Weights of a small GPT-style language model, trained from scratch on English Wikipedia: 8 layers.
MLP neurons of a small language model. Each row is named by its layer, matrix (down: output weights) and neuron, and shows model dimensions 618-809. Each number is 128 + 24 x the weight over its row's rms, rounded and kept within 0 to 255. Numbers have three digits each. A neuron's up and down rows have the sign that makes its largest values positive.
A block is one neuron, or neurons of one layer that tend to fire together. After each block is what it responds to, as a language model described it from the Wikipedia text at the highest values.

L3.down429:142155173114141111090138105094082135126125124144081119101158109108141126130112136151143144104140098093134129140138146135151125130153120123139164092137116123111195106121113088087094140129136116163106128117089118133138085127152146103121142153122129094134124091133117130118139141179113135110088132153118118110073171156099106162065130178132184124111091128121088127112109124102123164054114107122078122100132128095117154134112160117108123152148128145113142155129139158102147104134158149094115097175165126119173149096154107120110176181129098160106096128113081141119111122110160138118
L3.down680:144132154091165149086142127188167168133143089180149069162143147172111130146134126134098150139107132099075130100132138096107162131154170146115096107117119149112154107115135127141115110130128109074155148172103141145104108136155115122121176153092118082127131107115134137172123143072103132128131110163103094130141129136139135099147137139156143101109138092085104141133145148135139110156095083119132103130135169090132121110081142147110135113092135114120139136117174094147111134139110120111126083094114129147113143124131082157139096134107125148087097110116145142125126163113159123171
L3.down774:127102108112060146126142126144099160204132139116146059144151120123135141118140124126129136141121119138124084118085160142085129071116142081132123122127160107140120116127130140136146107128168143118103136094100099112142092128146146095138120100157110113129150104167153140155092101136109122165122170113128131165128116118160171132128099176113151144136099147141088126094135135127178129159139106142147155100133101152113090150104125138093164095113119131128123141136133164154110129171120140156121148153098132109120130131118161121119156129154135128178155136133135127130142145074117132142
L3.down792:111144129137131082135109111162137131134133115151151115146083140138118106128122124151137113116127116148128132067124123087117149167124072103133149130135096143096119118148113123163118133141092111102090105094112164117138140122155112115125137171152156116142155091093138126160141151117125097124137141140113102106108115126159143134150123080129124117124154121159078118131156107112173130144086138122150097161139139126136135131082137179139122160126088156113158148129049111139163118091108107096105152172118105127115120141143102172122134143174113129098136124089123139101166098139109117142
Responds to: The articles a and an, sometimes two or one, opening a noun phrase, mostly after prepositions like in, at, into (in an exhibition, at a cost).

L5.down1149:103149124113108135085119154109139141099176122105124101160127115129163148144164118138162094120130123127144080123116091080146134131127132139107104118117191158094103112103116112123104110135098114168118136122116150159156137135130153194139151151131124145155126142122122148115146140135107149106115153115128122141123122131170132125141107159112149116171128152193104068108120115135124158136167151144090147161112131150091125186125100152155100170131065126183133105141150080120114142128110126152131144135150127143125099129130102101128128119096118146135163157097141103170179099118116113137
L5.down1162:119120185136113169111180156115128139168118157149098102119096089128179117113139113157090125087114139123139113124090164136138092174166140139103118132086161139155109101142103119115131138121122097134137122129113102121141103136121128136113188100155122158138168130147147144121120147142121147155125143085120121125150102119095131138149146142107145100155110147161157143122109068139160116128124127145129105125111108164137102115149193129131121141126123144118090114123074114113133113124113202110139110068117095150089103143139105121131157184172140131087171132090161160127129111103145121156
Responds to: Main verbs, or their final word pieces, that act on a following object, often after "to", "which", or a subject, e.g. strengthens, reduced, pressure.

L3.down371:144107171158142072132133142126089135104129134105141105132112145136124143125084165108139093114148154098136099143161109137113106098102178167133157126155161118133134129112136116118127088160159144136066099120118126132139076156097153134182088101082134104112136123113132173146107118143128137121105117107128159110165131128110104118125119119108136126142089180162141127141118152158116160120115110116116120136143112118143152136117089129159163151138066145139095135122129123094128133137132156133055138135072129089118108136120106161161157104100141130097171121140144123172115108114153133134
L3.down417:117181102093129146099119172178133162137136145129140141114092128119150130138097169122140140096115123127124144125104134146063116137156138132093093131136167104127143135148160133128121110135169132156138099121149151137122141141102095184146112107133161136141146156123153124162134180097061107145158107140114095114186175137125136092135121137118146111115139139119135098108107153103129108119143124105115107186135082122118134138160111174157109157073140150132116094131129157175092121086172148167111121138135148097111156162123173117127123136148143118122123115134169153114131119115098129113
L3.down736:161131143182198110111112150075142136097125174130140117142118127097135123182115146154118109103122127161155124090123137124157156118120152127121126125128088133142110158097120099189158098172084113075105107157123135176103071109156134106141138154130105113134099130101079095125127145165131139104179089108128119082150125138111094105113111153138121089138123102127121142161103153106123162116116100147129102145159109101125129111103137120157142128140163158108145133138106127134150118146154062128103137172126180069149121149129132169124109111149087113084146162157064141151107141097116087120
L3.down777:130160136106148154144133149129142123134092161108148107151099126115116115129128096171124132141120136093095147091132072110080158106133106159133115146127096110094152117126131092159130110141095127118149137105109145137130137091123152164099127155125129128155157103167093097110076120156108172125154150141147137167109123106126150125132110115136135096138102139186162118132130088118136133130124123123119123117089163126102124138156187128146169118114127135159109124136153163109085102112111134144155108100149129098117121130119133102127147119095113113131136098158149118118093144108090142113
Responds to: Main verbs right after their subject, often the -s/-es ending of a split present-tense verb such as inhibits, frees, measures, states, before an object or that-clause; also table pipe separators.

L5.down564:119098126136102101148092132119151140118148089146131135154116111101141121132125098151174170120142120087143131099143106145121105113130174118126127156071136120146117105139104129131137142126123160161081098095159099090138163105122122082130080116147112112117123095133168107092157124125119149076120151109119109114142110094128108127138100096134083126131112121128141153134137122111112148179119149159100145168100125106154119073155152099129148142129155146106148118143131099110135138120129122149135158100131115144110106164056099112135140106117134132131109108154177169177134157099110093103
L5.down906:120091113109099135141077116121139142125164127120157124160154112052098147132145117138135111105112125149116107104148116134139142139121172157116105090091161157129125118104138105125071106134114140152093107144180158127138168113144106138153105145113126137112140135100075084128077110114164115122127114130128131119144129096096111120191105154079111166152172108114104138119104073100113121085136160136134130112099138133114108123119119080131094132125137103121120118156128129160178108145129099118154125116119114150105123140160102128118133099130187157118145123117136142149117113117095093107
Responds to: Tokens inside tables, infoboxes and numeric data, such as pipe cell separators, parentheses before unit conversions, digits and % signs, plus some prose "the".

L4.down174:113110130125173168116164121141153111140124182138181139145143011134119116139116112121133101084118092156087115138149115132098154162126148128142156111141118138145135115114169155138160143104124133106114130152089138120134111134120104117150112113148136167163098115117100141163104157113121113126135169140123115183145153086131122155094143143082138141166118122132107130129105149117122162095151132154160099124167140102162100129131189140098125125124086141118174111134147087146140160113122112136151151130096135146135074073167153154108104147135139159147179141155181090128122138117104138137
L4.down305:126139164101099138089102180137122120094106103120114096109114185137136189131105125094078157111173113094166059110134127155103103094167128106150132203171125138143145153127102095144101075133183094189122149067094113083107116078117147115100100129111122178145130152147155152114115135121135093113112137118077124124108111129105096126143104112128101042150137161148160117148154116144091141089136108131135116153138130135170162081107151144118140138187116131151126153095089147071148087124119129154145132148115130135154106142176125123118119139158171132109112145124143179169068134083133098153
L4.down707:147133105143167144108162096129123115173124133142121118102143125125135162160107088148124140101163134162084119144143098101093111121157117147087117076126125092155135104142115136177154158130160106157152098117140105147143125112150087092089102136109133108128093116119135136103123147137131090125122102112091153141132131170129089180141141112173129104137132152102138118151128119101149096135109092124136100139156109115125124100129117137142104076125108127130145099190111090110109138114105112154088107128106153143157094121100111114141121117124151145105104121163109117071129159158109120164
L4.down1033:149165155108157104168136128107146127137160151151103122144137081128116071149108093107147131155121147128117121159139107107129130145160128163135124139104148169081137126100157127137162112120190118143089117179093092101126151139107134139146123143127114085162109109117173103126146149192178125160107148123113143106124137119149148132101103149165134139171142159115138165087111165082130107096128101154103093111179138136127132135144144094141128135142103112117098136159114145136154151067134085091183183115134133131133088089109140115148134115098081121093131110139116139126146108140129113087
L4.down1042:113142148128108140141106124161122110148113191119161141122129140168151144127149131135119118116152127149177128127097185112133129135109145121134111141178170148090116119144137137160141113136175127142084145131105130120123116134102079104118143111140096083123117066103114102124160075130141148130125117141140140114175118155099097117144122105157171142119149130155132151133095108137094132162148094134152144110102188173186162146143153113120155147148157139091181098086144149147138164173123130115129145113112143130157122101167156148146081108152168134157122147151139121109126120116088148114
L4.down1489:136147129126153140130122094125112123133163139094126110148160071154103171123141122106122112083113106117101127137174143116111126165139174146120103144133131136164140101167122148117167111104121121115154143091102140120164122130105130135149172147150123140125134146138116119103135147163090127119141140150149102108091117136097119139114148148149108088145110128143125151107139169148150129093138146112119143117140135112170159130146108115137147080106134154128127128173135158114122110130158092101122130128103096105145171109091178093150141132122153107148130146135141151115112136114167126154
L4.down1630:130146153128155151120165096128093101137098154119118105107162078142078131115122147160130104108149084144131154137108072141120098107146076128121153158160145129177116113093105132139191103120148117133150116109088157152187152106117144119137130135113106128134101111143097156105136127131120130103141158125120131157131175124139139171133096188089117159131129132115102132133125143105129119086134113122130149116107133135134102118102161145138144098107091142173127151164123113129090122097127152128154154114153126085108086145143112113095111147117132113143164114129106094124140134124125118199
L4.down1661:145138125118156122102173137097126117132117169110101097160105042135092135130161151116137100177119143115161141110199110095139159128112134136114102086154157149145102130126153125110153067135108114120126154094131125114157113096101100150121139131159116089102099147135106130148116121118088106127136155107130162150112135102135070148094147116134139076174082137107098097127136102142136124088157115131128115101155144092142121124113137105188146140127139121127153123128126149131143112133121126126111142124137123126139128111125095135082112117116156113130174143138139084100154108133129115153
Responds to: Fires on the word right before a bare verb: infinitival to after verbs or nouns (allowed to, the need to, decided to) and modals such as can, may, will.

L3.down13:132113085127104123126133096141144116131099153113156090179114155152141135124109063130137117112099139097142164161154127141106187129109124108155133214146123137131164162135090128138153125101136127098105131096149173110126145132133122104119150107113123156117169120112102190112134139147121161156147119101120103130136112108124136152077124116126141131117110126155107118169127156069207158133135101119141137122129058124125178152148143119155143131118124096113109139137143102124154108146141143158132170147163085105119151144117155134089125165121122150127144164077147098142162098139153097126
L3.down99:094175106141144131141143139119132081147130135097119080134134089091167122169116126115144148136101119097113106155118111148112110100090157133129080147112129109162158128133110148099130129091168120134129132102096135127143130088121127132116123143132142110094161110138146089178110127104117158089154113139186102126123140108125138114138168152108170079142082107121167125140101126110148130131134136160120122144136133126128105149084111124151125114154106168096128117117128112132125144142158087154117113155104142119106110077153109156145126138156122110182093108131136119119153078137149100151
L3.down1459:113190118140154164118110104173149111104146167172114154115095103122141151190104113129121174140115126126139185112129102124114133127106135153143120128122168145157127124110134109150138095130142125105097126137130098145144153071173116116123106156128091135134128141148128134133174114042162155113169124136140132139163109130119178126133131103123114099129107099101145112153120053098119133117158122096134123120126129163108125101152116154155112135106109153129120092112138121118139092125099119160152102120134128110094135112120132163156132168206128171130118053115099096131168126144099115151
L3.down1549:111167180148118151113108101177158088122122113110145164148186127112148137156117107128128112123122158147122157129134144129114094137095103090101132122173159149101138102090129182162118089119105168142129092101082097096078151153114108084140091127099138161146171141130132130109137161145116174127149143178112161138106135142127169121150119129114122127148076129100123140164111110110084160148106120097100143107112096125149134157132192125092162153131151099116122175132115159075168202096134137117113127118109144146104097158142121106141155197125112113142122133131144117149105090109117155127
Responds to: Fires on tokens inside formulaic encyclopedia text: census demographics, infobox rows and table pipes, as in "Pacific Islander", "PD/sqmi", "For every".

L4.down4:089135139180124129119131123132106137161139082139101116138160090137159113098115127124139139153123167113155117194096112106135139167146152113130120097113137134120132129128164143148144124108142127181168113149115104129085089114128142163152144164113107151149147134158130112149143139148128136132144141128109119176126155087143170094103142146164090118076164157131125134150138105147146169103112149130100091121126097139100129135097139116113119124125136122128121100104148074153171118121142104120122134128109149088135112107105097127136117122186137114125122116139168132133118193125136122165
L4.down8:192147163178102123054098129145060149136142173131141078136148131132107114117156137159132132129105156110126106112140137155123119139140115152146131125153172120158139130130119113159130142130125102116120077104163131137147112123100082163123098158131105113136135166171123104160138087176120119138119148102098162154087142168151152090093157129134141120155096163105103177131095133148071144118140164112120165143148148124139127134129129138086118112111108141126105163143095100148106147095098129107109111113107155115098122136109146109092093114120122120120156151141129121174125152122151146120
L4.down119:077126104173107174157157152171142146174121113121092154136141102125141159087173106151112106136130155163164180083115118159153156134121102157158126174130146104142111142090158103127163119054132114177166126109106087099117123104135101130104104104130158121142081084104127129159139132139200165144131147138115118127107111116118088125162104154147131109166139109085119163094128138155141149118156154139152173166153116135140160154084171176089117133148146115118127102129131109119175113152130121113102098108141153176140096152146145142130144120129100153101149106117127142120084191107095150133
L4.down245:111104136116131144083134134127137115125095123100099141088106099117123120097089145145135129109108101088138076155084149140160133134120142168117138151119102107178117089153143145113168108160164114120102137138190154137134119135158124169145147132100142104133135094135094104113143116194126152143142077164110100130124125124095110160116103150110119155127122109134143112109170147155138170128092143125123086150071120105121106070146137150145128105112130131144115101115119178077120141150156118082127135167076086155165118126127121132115115107099149151114133180148094162156129128164127114133
L4.down438:135125107088095159137129110110073161132136159090133091128098140123126102090138120127145117133152174149176127151149112222167178101104077110154096103101107156147150161138179133137139097081109114096136086131093149132122113142143152151122132121126135112102124145095161103146153127149143099152155135118141142117160116142146146115091081097126119114097124140134155139159148132150158147146116148129080127149149108113132087144131100136151108182099104157130084129089121157126110113146141098128124158137136132110083114113110121159149125140117124142111127087114157108121115103120114153132
L4.down892:108112116124151153123119141118092121075125131158109123144147124124112119131148099097086139148114104135167106156137150139123154119110102154156133079089112100119123157157132106170155112084113108089147130138133099124118136147110127187108120126134149147134153139122132133122108095149171117126143118110107132132174142134134105121103120096115144142097137101154168116142123068112157130143079110149127143163137145125102127101107108117130114139119110129121088131109112147106079118147182147178143178111119150091135159125116124130112135155107092078173146085125158117113139104130129124096
L4.down1456:121140135145151186126121146147143118139112189112106069097177173131083112135147138135113132164119107121142111101153135115106116172182152134074126146171135135156161102147147176145115122101112158138152163153120139128135160159096131113124126140141121090157118127096087145074146095137124140117090105105110173091079106137110133144149145159115100115154144119146146105188119111104131129106102073148110104104151120125120113101153128091067141134140100166155145114117147081128146141124110146082106149157155178118110147142094111122168120114155117110144146142108108119136079134144125171130
L4.down1633:170139167134073125097111120158121147167168148135131159097126102080070120126142134097131122143119121097151132123108125118102119132145098133154148108121129157125077128107140183124126102072138158144071100177125097167066130113115160112149112123126121100093148139125153146119119151138097154155168094152143118127126122135150117137166184136140123114111132140138144128117124117166119086183138137094135159122156138122101170111156133146098112146134131146107109121171126146147176094139110137133113119148143181074113082120153076118114124198143128074138133202141123155150130114137142094131
Responds to: Fires on the main verb right after its subject, or on its ending if split into pieces, in narrative prose: took, began, ended, compensated.

L3.down76:151150139118158100147105116121104125138110105121155137118154077118108137166158125068136116091126116171125092139133107107130134127127145126088129103120139172112129100099107144172129141131139130133129124118155151143173167167135141149159143097107128149156124128148167149120166135129147110152085126143105148141110133091088179156107136157112143130144088139132120157095126178152087151121098153103107117161115120137118110138098121140153145108097129129151120102099164140141169151136106144110139129156092136112098150098115101107108101099089136093116165082137101117113140143131112128090
L3.down524:129101106142129146118083136115112145119147132138087123125122140117149109152167109112086140107127139121085151150076099129105137133128104134151157103120122102139133144173138118127140168104123131097162109171091139123116160115144145135127132145086079144156104133098084108141139115160113163147138181134142123137106124134145100136140132122140123110131128101181097145110115115112137139081112114153153120166129108097135104119100128102165121139108096159124144149140122153133088135102151115136140081117142133116098093102169132152129121105121127110077128095112108136132141102133157069133
L3.down1186:152096105110086144116144130117110122130097160118157121151093124154158085106133133128146146121149140090152100160135131083137097192157104130096124097090153158148123117131120134129107128127153064069169149114162128196161104125158126102100128096083154134143115137128119084164123138138153104118130132142170079154143148130130126091135134153130106135138143136140105141116158133166137163108144097116124109159174172137140118086097147140092169132146135146121178101121099114117149192169115121098115104129153172088103126135123098134121130155129145119153149133137146119101104114133127154128
L3.down1314:146136125172176143134169152126144148157144099155128113081145125106156128145131098145095107168120098099085120095078166122132127107165138124165136100107164146153156162133148124133129128128131094130152163123082104082174129080106090123137124188145135131093101118129131115159158111129124127117100133117116135117146137143087088117086136094165146121194127150129132109121100127103134125114115110149119129125112148181123110106102133095125144130150168149101103132116118083104132152111112077132130174070112119081112087169137171115122145111121135118118156111187134129123140121090088139044
Responds to: Auxiliary or linking verb right after a sentence's subject, e.g. would, was, is, can, often in "He would", "Season was".

L4.down67:159106111117106161073131135127176133147177147137097145140099127103152115129098123103097093140125143120149136148089135122136090169106097114146144079127120147136114088117132145170094143176151115157172192124111125106138173112154131118149136154118119099109121137129084102115101112109112083129121139106172131092136174115143126130122129113135092169120130155152157133097152200122115163108109147099154143142121143125152077104124123123140165099168160162147132096162161173130120124118132147079122118113180153103147110116131122151133130115096131120145144109113127108122117117126158118148
L4.down196:096118123146104104155138118120123135167173119106147118164150144117139123117141156101174104118149123135112135170121137115160143130140147168108125119117127120164119118135129156132119100111153125140135127072150106147067152128169119153100175164113098174115151105114145111145075127104106106120129103131137123198145153116146139108146148121154148099118139147102100156117114140098154101128084113131150145117101156087102146149119158136142148112116089104113092162181153125118146152106157154088097137110129059168101159153135099156154103122130131160128147135161130160104165112127129137143
L4.down635:158119172088131104160102084132087119184107166143161097167135147145102079136082109115140148160102113142092136083183113118127142097110121175121135139143089135113149126135133137143120110158126146165069119153131091145128097140142129154123135172145110121111122134161126107137126096131147136130113129124119136101142110131139115127110128139137164111120166142120082146091106159089163154124152135154138149093145153149137131112132078140111135137091169129138106130083100129121132096101113142103154131156121107137106158060096145142121118165160106125125128138086162114148123137143129152142
L4.down840:170107090137136133108142112070166145140143164126132122141097151123170103130146107145137173081146105131111102088131164119100092115115157149149123141113131139136115125151080123097130163148137122125139113112119115157130118112136099151152120128072127083149104085148102134131116122104058121127102175132104166087135105171190150106137175087139104135119132147107116132141143169134119146126115143146158121154157124146139121116147089115116129172140132133127146139134087128095132143120101138124129131105124182141104122152112131138140145109141157183078149148145158102118097169134073133120
L4.down1067:144158114085112154149147109101102146115071161115168094171106126119107130129156153120120131147111127110134134078091128099067105139110117134161119130109117115130105129152136153135134150101130082131118126114121133145109118121190149121159146097086161139145111108130078102103139082159149073136083137160158143148123107110069150058138147089125109136153137166131103074101139102125109111167104106158108134131091160108121141086109160138127127102147128137128159109153140123114126157155113146147136110125143132115099127078112138110086131124141165151110126136050119145160108146149152109143
L4.down1119:113143094114137141109123176149136158137104159129101139120108097148120146149091106165133116129108119116140104086124107108124170108122115192111144099111125164179096172117139121128181184146118153130121092188113113133199144165128111125126148117146138128163116122138109134115190129165124176119132188143115137120170134162154143138102117107149149147139130094122171155136097161124121143116144128142128116152128148144097129127115114076119088124145118103131133118123104143163176118124172101086131124153175120156160159177112141139110107106167143116090151110134159110092136119115095129127
L4.down1142:065125099154142121116129144135162103128120103085091139125154160085137118137126111132138125091124119169134132126150127125106137153100111085107102099072111120158118115157195107134152111171141123122163142119089104131142163137147127137083134111116145127164135128157133103136159149137118137149114114128120145160080159130135133132146121126105133146124151133156138155106129165115115144106094157166135145125146127120090142159161135098122128153116133156089140099108109138131137114159187157115107145149146130160101095161117154102130141131161140134114120115128135090120172134171154158082
L4.down1475:166141141120112103113139123125141064148107141157117095101121135120155085152167124132147152144126189120151144139134152117114152126090121177118091128143165133140155138084142152136144148102125169118144083136102091114137115103156149089143142164157124126095141115164134149178139142083145091126124154139133134130096145127108134130141108128140137129062102113188155109153124115097152179144136132108126106105131165134122122151112120141140118111113128116156158127121100101164111130154111113098116142095184125111146128113105104093102080157132155147168107147141076132132146181145160157165
Responds to: The indefinite article a/an (also "one", "another"), mostly after is/was in defining sentences, as in "is a docuseries" or "was a Panamanian-born".

L5.down108:116144109110104160124115104116124092132114162152147152105101086094137139132167105163102119123121141113142124118161139117095094115069138142122128165108140137147142098137151127151087143147118130117123109103149116127119099102138204100079113132135115155129180140119106120142140113106121067136141140174123112173064117110135157120123093090110106089132143114175126144154144118094156147125127158127151090150093123103143113137176118155163112148123086120139129137149109141115110142143136096119094151146131164142174165135096113115111078142119137073132139095120134160102097136105105129131
L5.down1501:142128136116145052201146130124160144126147149121097135111112076157117121082100118118117128149108131105095171170152102148159146156145103098140125153126114157107125116143153149130138085153153106114100140159133133072111109118135158149151134128145143147138108116124080115128128144122103144111141108114157095156107147113108104119128099113112130139125102171142141130116148174112111134119110130152108146148102084128129145148122130127114139124116133085101161123158110140121127135134157080124127137121146091144114145117149118128098095140097152127116124140077128107071112111138139184127
Responds to: Words right before an upcoming bare verb, mostly infinitival "to" after voted, sought, attempted, also helped, can, or "or" between verbs.

L4.down162:129134145176166136125099099083142115142109174144120127164135156145138173166117134117142130131159106176126157183139142139136077080123106102111109113164160133104175127135118132120128125101113127132085206126120161143113137174161129136140107099099127138155133141106153125127096092145122130111121149137176152117125113132077142133142139105119114156153140110112159098105136164142129114111153169173138103109083102116133121173119099148158116129115110149124151113136151126119076111141134149108120136126119139191181116138096113102115168124112132130148085130148108112139152115141125149149
L4.down223:096111151109119136119099106117089096138097138087102102137101089131202129157140079137100118133133164121153125101159115123131128123164114139097151156145145116097114137142094117177122109161137144132100138132140097120144120094109111131126143160145151112136110164171148104125105160102174155145130144133103099183162156122152154159129123149116111109148133123146141167134138129135141147171136100162109141122148125102111080178140150150100137156143141099165130125145142119112127158175157119135159148120110132131150125104125146111100131116113124139091163081108111171158127135123144128145
L4.down273:126143123096113135116141132124133122124127144125110147133122103115117181090142155104142103076123138160154133131112123110158135123121104131145111114151134125138091106134163127141144111118130134143130145137125141125139119103113128140122119154106158129199157168098150106106102180110108096123121131124084146122113120154138106143105137108152123115162140108147157166117153103155095145118113063169110123184122119135160102116113110119097148116116148135125086120147156172125153104117144121138095117134120168142130135147128179136191102173106095125152169102135134101130140133115145150134
L4.down295:124147112087120143118136120173189155142124072145125163099138134124135114169125132175158095133142165154123126073140065133152067121116121110104154131081114129124142141153106148153165192113120081117143121110128123134106082116190118154158126111078148112123202115109140117103148165106104155123135140140174127169091130139105100136104100117101115139097105133132118125115147139127098096144125107090168116118157145156101135106139183135113147122119143124115094125155139131099153095106132161147120167106134156144132134159142137116143084155150154087111128096142169122142145167130145145119
L4.down345:170084106179124138137079132120115154120141097148143107169153105135171121117114085104090132122109134137178151119114118146159130078122117133159138155136128172129136115072166130096143131139102163115079131140102153160145084128129077108113072140120119105115092141117159128144152107148119121130083114142140134107149102160132130182092087078149142155121168095109079156116130130141145141102134115161117160140125078138113134149096094075117122141169082121134159095129096111086186122111136129103136135107106132163157142139134132128142149147131143109125107141117110156120148117161154149128
L4.down647:149135157094118184147092115131137164156132108133111132114183128144121145117126097111147104103112157147082098093122142105086114141123120121135151133157115156136096141111136144118133138126152193116102110119160134117124145116104124126173159127059134141139117107156067130145099157132139134153123140132157098148123109117131092124127133122112128108112159105124057151151131105118136162172170183129135125195126160124156126107153122116166159136084138162159100118134128090152132148153144113177178111138118116125145135126120169148149133137136162136110142124123116133104159152127144127129
L4.down1306:157104117095126094138142090134167098112128141145105085071122152110126138127137142122119082121117118101140131123168093122101128123128159114110106121151153128148114091133162140098147183144089096096119112102142147107088140091112117125111132098132100163124112123110148103182135189087123131136161139124078141103157120098144154120143167118126110124152055169156153112110166117180124147120105157081149114157124107164118141124065128146108103119136184141170165168150125113120090144155109140135097136130130088133087140159146133124113104122132174100152156124089106161148154114131127118140
L4.down1330:093117117133124108070121090115118150123086142112117125123102117093123161125183164173115136108123137119163162092154098181123135154077096104116130113105134082099112093143135147171123120106155185150135070102109126102138132115133090170094080109177136120158126169178145133137113130095101128140144125096148132151133146113086146132086137128121102184137161130128154129149136117146099105183129175170117127106165100133121130130157111132106139116087105137139134114157112150115118113155125118151138105154100089170126103138104130136148136155131143118128135119150140132156154111124140147134
Responds to: Hyphens, pipes, slashes and commas inside structured, formulaic text: highway codes (I-59, I-10), chemical formulas, sports tables, census demographic sentences.